python train.py --num_hidden_layers=22 --hidden_size=256 --num_attention_heads=2 --num_key_value_heads=2 --head_dim=128 --intermediate_size=1024 --vocab_size=4096 --hidden_act="gelu" --norm="rmsnorm" --norm_place="pre" --norm_eps=1e-05 --positions="learned" --qk_norm=false --attn_scale=0.0884 --bias="qkv" --tie_word_embeddings=false --parallel_block=false --init="normal" --init_std_qkv=0.0464 --init_std_o=0.0 --init_std_up=0.0464 --init_std_down=0.0 --optimizer="muon_variant" --learning_rate=0.00931 --lr_mult_o=4.0 --lr_mult_down=2.0 --beta1=0.93 --lr_head=0.00877 --max_grad_norm=2.0 --warmup_steps=200 --schedule="wsd" --decay_fraction=0.654 --decay_shape="linear" --final_lr_fraction=0.0 --batch_tokens=131072 --max_seq_len=512 --doc_mask=true --train_tokens=464700000 --max_steps=3546 --dataset="wikipedia_en"
MLP neurons of a small language model. Each row is named by its layer, matrix (down: output weights) and neuron, and shows model dimensions 112-207. Each number is 500 + 40 x the weight over its row's rms, rounded and kept within 0 to 999. Numbers have three digits each.
After each neuron's rows, "fires before" lists the tokens most often just after its 100 highest values on Wikipedia text that the model never trained on. A number after a token or word is its count.

L14.down1009:526469469548386530488564495492498605465513497497509449491480470519468514554492536439452545510490521505502565441528454489470419527480465448538423501512547503432474501548445453399470495464514514497533455495473450546488485555587462450524498522445500448597501539468482535490472503508462444529
fires before: " the" 31, " a" 8, " that" 6, " it" 4, " her" 4

L18.down576:499514576501505498538444538500517538524502483512555544524493490526577544573542482509526478531480491543496502510579515416514477460544463498558488478544451483505522511509566496548485529535484452507538556569453553548478537503443432538455487446470523487493507436503527540455520449508452493507
fires before: "0" 34, "8" 7, "1" 5, "3" 5, "7" 5

L16.down734:493542473475501540520549495550491478475480461419541528564439469503476496477568599436463469508479481520471522458458542532530503499549417509502518528502488554582502530561497516470528456543517513523535491459515469512437544504530428505498445507534451506497540532553519496520469528485504487466
fires before: "7" 33, "8" 25, "6" 7

L17.down476:507523416523501557502490456536509522541479575501604514482529448532498477537485480474515481528511505549505506511488513519512530489435506584506550467590482523455571521444401477571421527484529508536490486493474419490498434522455530443428499458485443543501479516502515414506511553500465455509
fires before: "1" 25, "2" 14, "0" 14, "4" 12, "8" 6

L18.down432:528512478525521531541520536507438520508405500523491577569482484483590497431504515551504580447580541542540544514538524529454478541502483511512492529418506503501562559551413499458501530452481488453459428549422530448500388468499460529506509470506498513480500516579537486501440433465556489459
fires before: "1" 12, "5" 11, "3" 11, "4" 10, "0" 9, "2" 7

L14.down732:460479565500533505432462525519555488434501549515531455498457489499531487508432510531537471532494502497495425475534447479553467475537504500551503513475514448508530506502532476464485596530461563551490515529495392533528523575501455531474423503580428527500492498429551544461498504568491470519
fires before: "2" 19, "1" 19, "St" 4, "6" 4, "cl" 4, "5" 4

L17.down578:444529531526490487478447463548479499507474591402522526521417507511496517547476473449470533504497427464484541483512490500485479494383551492507601493471409519509451485496527513540481493506531554479405427492533555551549484456434561455498453420501489516567552530495439476502536450555543524455
fires before: "0" 13, "4" 13, "7" 10, "9" 10, "2" 8, "8" 7

L16.down779:470542558444521426541409486552464531605509507481508556461491522520516464523477452471558445511506509477537438510520541522507492444539575537500546410549525495484564545535503457484432500494519501437460501461476476533501432450459515499424503462479558459545479497497504483456485538451462542475
fires before: " " 29, "1" 21, "ography" 6

L18.down23:482516503538472511462450515466530564547540552487513489483530512468555627489536527537528545514512503523560502532493478496455565501447463518499535503558558518473562495489512520467460486540498559489451463555564474485518483493440457550545522587400481526407469547534538501525526542474428494482
fires before: "2" 15, "1" 12, "0" 9, "9" 8, "6" 6, "4" 5

L18.down810:429546484458452476474569445527504479500452509491596460460473450502479452524504494499466545472541527532502499519496517522498502545451478519456490525545505483502584454540535462457447513590442435505508533520524494532521535516509508458516503540470443598517529511554545392509500579422418557486
fires before: " |" 21, " |\n" 16, "6" 8, "–" 8, " (" 4, "7" 4

L16.down87:455466527557427524506546515512572587530443512480508515474457531506483474552499504560542557541473587487435485486484526544502500433486500479545490532442530474489465457536513466440466468558484451566549525499521433523490481522533514585503497459513508416463473533511506464539514498486509518458
fires before: " the" 15, "ing" 10, " a" 10, " that" 9, " on" 5, "ed" 4

L16.down778:530473519496479489464463504458454457499563594474533475490506460523573545455535494551491539528483518494504502517470463503477434455418504493490569537481498525534471498505547474544526498506487568472534492452486499547463512496504438511619562515517494496520498493502568506463438519487482508522
fires before: "1" 44, "2" 14, " the" 14

L17.down486:540552499446491461485623471545548436558525481492483561432519536481464438530470546437484606540553462562506498444461482477521514547573468490553482496548482541455497496519512449448480525486491477523499443471552390492557530597461513506505475487520607443478498522526460470519496502470517412472
fires before: "," 53, " he" 7

L16.down1013:468509520460483518531486505432504421466549541590471468511500516490460536457538472494490481497505497538488558482517490545462501450406487446492571486545554531573488529501562483537497483495528580415548532500479493568505509428459479505495524478503482516468560537534546484484535507512505533527
fires before: "9" 18, "0" 15, "7" 13, "2" 10, "8" 9, "3" 8

L3.down214:504520470553532510522461522499536528524499585477572509528556515481475512550536481400595579452507520446517533461452513556579444469473480569445569460511498503547477568454484536521497504522488469488483492524440507518487462491498436553484556539435408502498496541452445510534520464539519506601
fires before: "==" 23, "=" 22, "===" 10, " of" 5, "S" 4

L18.down19:499464460463474553515490439546495445495546519508469514439507459504549569475467515513486521504451559511588472482506523478444500476502491503430505497523530524519516513464480484540567488431511417569496461506486594516489463499510522462555479524478543497431469514468512482577487538473489392493
fires before: "1" 37, "2" 30, " " 6, "0" 5

L14.down591:540472478468513540473492435416479498548513525499521525593554444544532457495446546505476573528532489545447569518461463500501490546532488473411511532496439478513481609478511500469565470502542474472510501484482492491510517541553492573552490474500429525623552431509474464489535486500551515464
fires before: "1" 25, "9" 23, "0" 11, "2" 10, "6" 5

L11.down537:486551545450561533468447467463479537501506541511488506551555494519485485463482525482469593552575532466535513509481574499442517505519534501558503489562488578516500450520474551430537534464496520494459507484539498461542475480465550451489522547451512509452461545514548428493497477519545510547
fires before: "0" 48, " a" 4

L14.down940:570477477490504508502494517542476506494501470477429509507486578396532487508469485460470432518552525493515541501464573462514471545451567507533479476505493542502439556489488467530441522491577507499606477470498467522491461562521430519537469491509472461525517597514533556498462578481497516386
fires before: "2" 12, "8" 11, "9" 9, "4" 7, "6" 6, "i" 5

L16.down186:513414510516532599492473458480467520528455491453560538478501461484537544575490534482483547510556399497451520502566534531445478528501451565470547504540460519490502483490503495521574387564484477541521560533493518511512541520520493509442510394460467498525546536500502467505471436527537491470
fires before: "1" 24, "2" 15, "3" 11, "4" 8

L18.down369:392502489485528501536494514576515477515497587530508460504492537554448565492421510556456496429527445476484470568565483566502435522434553552511508502513461472534561447507546451532555506491416512510521466488447567454502504454436577527432534488480476479485533513455563545483520436502481562507
fires before: "0" 14, "4" 10, "8" 10, "7" 10, "5" 9, "2" 9

L17.down690:537536465500398469481570571529483540565497442479518514521509514432493528522518435494542571547499463451554530418476465445498582520524549498591408472486440517480453500482573442453493469532523524524473457442493465487418534611460488458514485574499474509452507476503518554474492437488504474514
fires before: "," 46, " the" 12

L16.down175:555500431485485433525570501474512532489560557532443424477470592432527482521514486443510444580522566559479532460522539486540556484451507558477494550432443528531476523548568445494554537450533457417486481568462520488543495535563534529478589571499511525553522434508464534490497478483487533541
fires before: " that" 19, "," 16, " he" 10, " \"" 10

L2.down796:497519503463518489537455478503509499442515470490545503468462500433466520483480538492471480486528484520505517478461503522466451395489490519537552486496505453559423496523580576472490571510521600561483537450519501455530515457522473514486556429530436529513509496571489480534511468533569518530
fires before: " " 39, " G" 7, " |" 6, "\"" 4

L17.down325:429566508515509497522571501492512504551482528496493508531570478493431512550425527538504435498477476484528548510578487514513438536458475506512438530525482502496475502522552485477543460474488462482456497472490506537511430488473560442506481588510458487395500471501585486420457492577487472543
fires before: "1" 43, "0" 37, "2" 7, "9" 7

L3.down378:550478533501458519421571604535455524469502494473528532464507500506487477483497494494587512480571517475525512512484459493512502470543508470491479511533484488515563512502531486465424472535500523483482504484434481474529495487470512523560435515536427551616518508529474491523481531518484423461
fires before: " the" 18, ")" 16, " (" 5, " |\n" 5, "):" 4, " his" 4

L3.down493:515517526492560505510498444495500504500529471514503459537518481504597429567540489461469492513412468481539500386444470552478440525475500414578528478502486578510437469514466495459547508505461441558569476405520499491534491496571433509504530479565534508472526521587507453382424494538562494458
fires before: "1" 28, "2" 19, "0" 11, "8" 5

L17.down423:548513433494412497566478581484502572469493574550493555548549500523543450505457521541454427469470495491534452486488461512510508524445423590511474504500442429487486500544559489461531499511526507485509538473428521546488484477474522559466483548473506505468508466507494565456510518492511509507
fires before: " " 38, "," 18, " he" 4

L3.down280:537523495516475407593538510479487589529535462568486483500461505489547479537439484438450471515524510458514512436433528454519512541502375445509543498468567482524482449383434478486444543490488509462486517470479489587474441572515511524492512443489418503532552524510477577499528470517490487481
fires before: "|" 31, "=" 16, "-" 10, "==" 7, "===" 5, "In" 4

L17.down792:499534466545521439571485545497410539512527472540579528519500471485496497534569510422568420441541596500536491526512531503506499447575549558537489458558538480458496484519540480496591498507499517483476459501444579517470495487527492504540478579481528505539467512510448545534496522419550505468
fires before: " " 37, "1" 24, " the" 14, " his" 5

L11.down382:429513515499564466502479476447536573457490476463434513522544542480500568519434445568545511390539572552530499399457521475480445521517447546525531481527569481616495436493549532466542520509437470522487510482487478526503465482503546513511559547427480507474407475509506541514522492502503438496
fires before: " " 52, "1" 8, "0" 7, "6" 5, "4" 4, "2" 4

L3.down844:498443540507544494520553460523508512565484501434527537521524489532495481503528481474481487472579540487490513532529441550509530557505471571533508520426471437412516504487492420475492487546539546543557498461465498536499459476535541388491460514491496511477498508435494489410469433533519498519
fires before: "=" 30, " by" 8, "S" 7, "A" 5, "Pro" 4, "O" 4

L17.down513:540486530501407428551503465517496598476468497408446516505461494551493454513474491498476456479554565558513514446483442519486519492498582409541463484534532462432511528487512527493507439498526484493485472531635472557468526483491497460495434553419438413519502510499499529514484453511458489478
fires before: " the" 30, " a" 10, " them" 5, " their" 4, " that" 4

L18.down884:445475533498502562490487459552538520518558463519545502495513562506436466541497464539519519520495431488421470464515511479467486473459456514531519562498468444529526535470530490493505473474496451530408557526514519573494479505600469582455511490440454490547522484530490456507468515514459539464
fires before: "6" 54, "7" 9, "8" 5

L17.down497:501464543497559458503534503542481524588420520515468496583510540523532437499531461477530513533503462609519490475518541471442525490490497492597500483458468459500532478487510565520491506434493454493576489469541486540491474539483472485527520531577506553523547539520501487435516449545538518532
fires before: "1" 25, "2" 11, "er" 11, "4" 5, "or" 5, "ors" 5

L17.down915:477540499483499451484484528466481516501566554470473508457531480528456497537571578480472527470472510426453528547535442518477443508494463458531479512545373456506496461610498468424451505474492509491513574562438546521447459584545572437461509570495491515485518483450511577575499550482523458489
fires before: "0" 17, "9" 12, "1" 9, "2" 9, "4" 8, "3" 7

L18.down535:504535541452459495433490495500471518453543514518462511495433542497488494559427510463478540595485452522488466466554489495547485440449489562625496495464512520462495513483573503457525498434497512401523501521482466591520535542476503586545524450512533535491523576468484569563452517472527474507
fires before: "1" 21, "2" 13, "3" 8, "6" 8, "8" 8

L3.down931:480458426543567465523448485483498488557558464538473525547492542468504498512455549444423503547517480491600464456494483475461459494485472473551451502512459557460487461504502579443467577582423509507609450427470508544468489518580454483514467472525516552525524570562478511402446527491545568500
fires before: "1" 25, "2" 23, "0" 10, "6" 4

L11.down344:504477519501506473529479493471509463486511489521419496492491502475482518480499461498457545545492400456507490555498409502436463554457517542563466440489511463545500507506546470581483473441424504452533539508528544456490502497533415507418527453487539557430445425538531478432528442514483553502
fires before: ";" 27, " |" 23, " " 21, "0" 10, "1" 9, "2" 7

L18.down159:502475466486511520482505421489507514502579494505524591505546473516444453556444459491598474462529522449504478500558426457452449527471501546508485512524443453527473499519474518465519411567448509512495512490492498476447525578452530428533550506447481558547468511492525495538483437453544482530
fires before: "9" 79, "1" 8, "2" 7, "0" 6

L2.down306:454461465538577560591446533571509525466435532426547508494552452521511474541449466450516504497516473475494549365447499547478492539423483498489544522463553521534537472482493480498434536514483483424559516526439509567482505486510486508473498474497479522504497596435521490482505454536555498549
fires before: "|" 21, "=" 13, "==" 9, "===" 8, "S" 5

L17.down29:446492561487514488487527493559553453464464476491497521487469499518521413580462530477432532490521485451461508461540536484508442515470492537421492422497456486551556539493519476463494537541583518545480512468474497483461443524487484518431419445515563513544521511460564520439506494538554519409
fires before: "1" 41, "2" 11, "8" 10, "4" 10, "7" 6, "5" 5

L17.down129:497509426503492522534518499429469516474522452487467468531496555462451469464513529527534448547637502475440558451464432471467483436490485493462500525463515482446448486512537585513522492515554561526539502486447591534451465515551447541469549527460580545463479514540476529436487502501490518537
fires before: "2" 56, "0" 10

L11.down289:483523473489490510534525495501511446532501550424479524480512469530570436568458443503480506515518563499512531473474477534452457565511452478482409493537471467451521511542546545506532510492446511546569503521463519564457473492449492517538458512548493544526474493479492442491473487402465439470
fires before: "9" 32, "8" 9, "7" 6, "ase" 4, "4" 4, "1" 4

L17.down174:457518366498520494512462494538592451485473484479521516486518571515492483503440453548560562475459543453513512481525508471511501492487559537464466520525508536480511508521522494502543558546431455493501489444480547456465546427500493523558491481519446485487510492469489501465524442452482535460
fires before: "0" 50, "1" 21, "2" 12, "5" 4

L17.down212:549492466467445571548508446487520498555475539504468487462541476508530518574461486535551508473505473492478497592530508507427465488470528517479501524575455448482588519522514563506527505524494509573486571466472526504520424552547524448538502500548504478480416534465580498549523565459536450415
fires before: "6" 16, "4" 14, "0" 11, "5" 10, "1" 7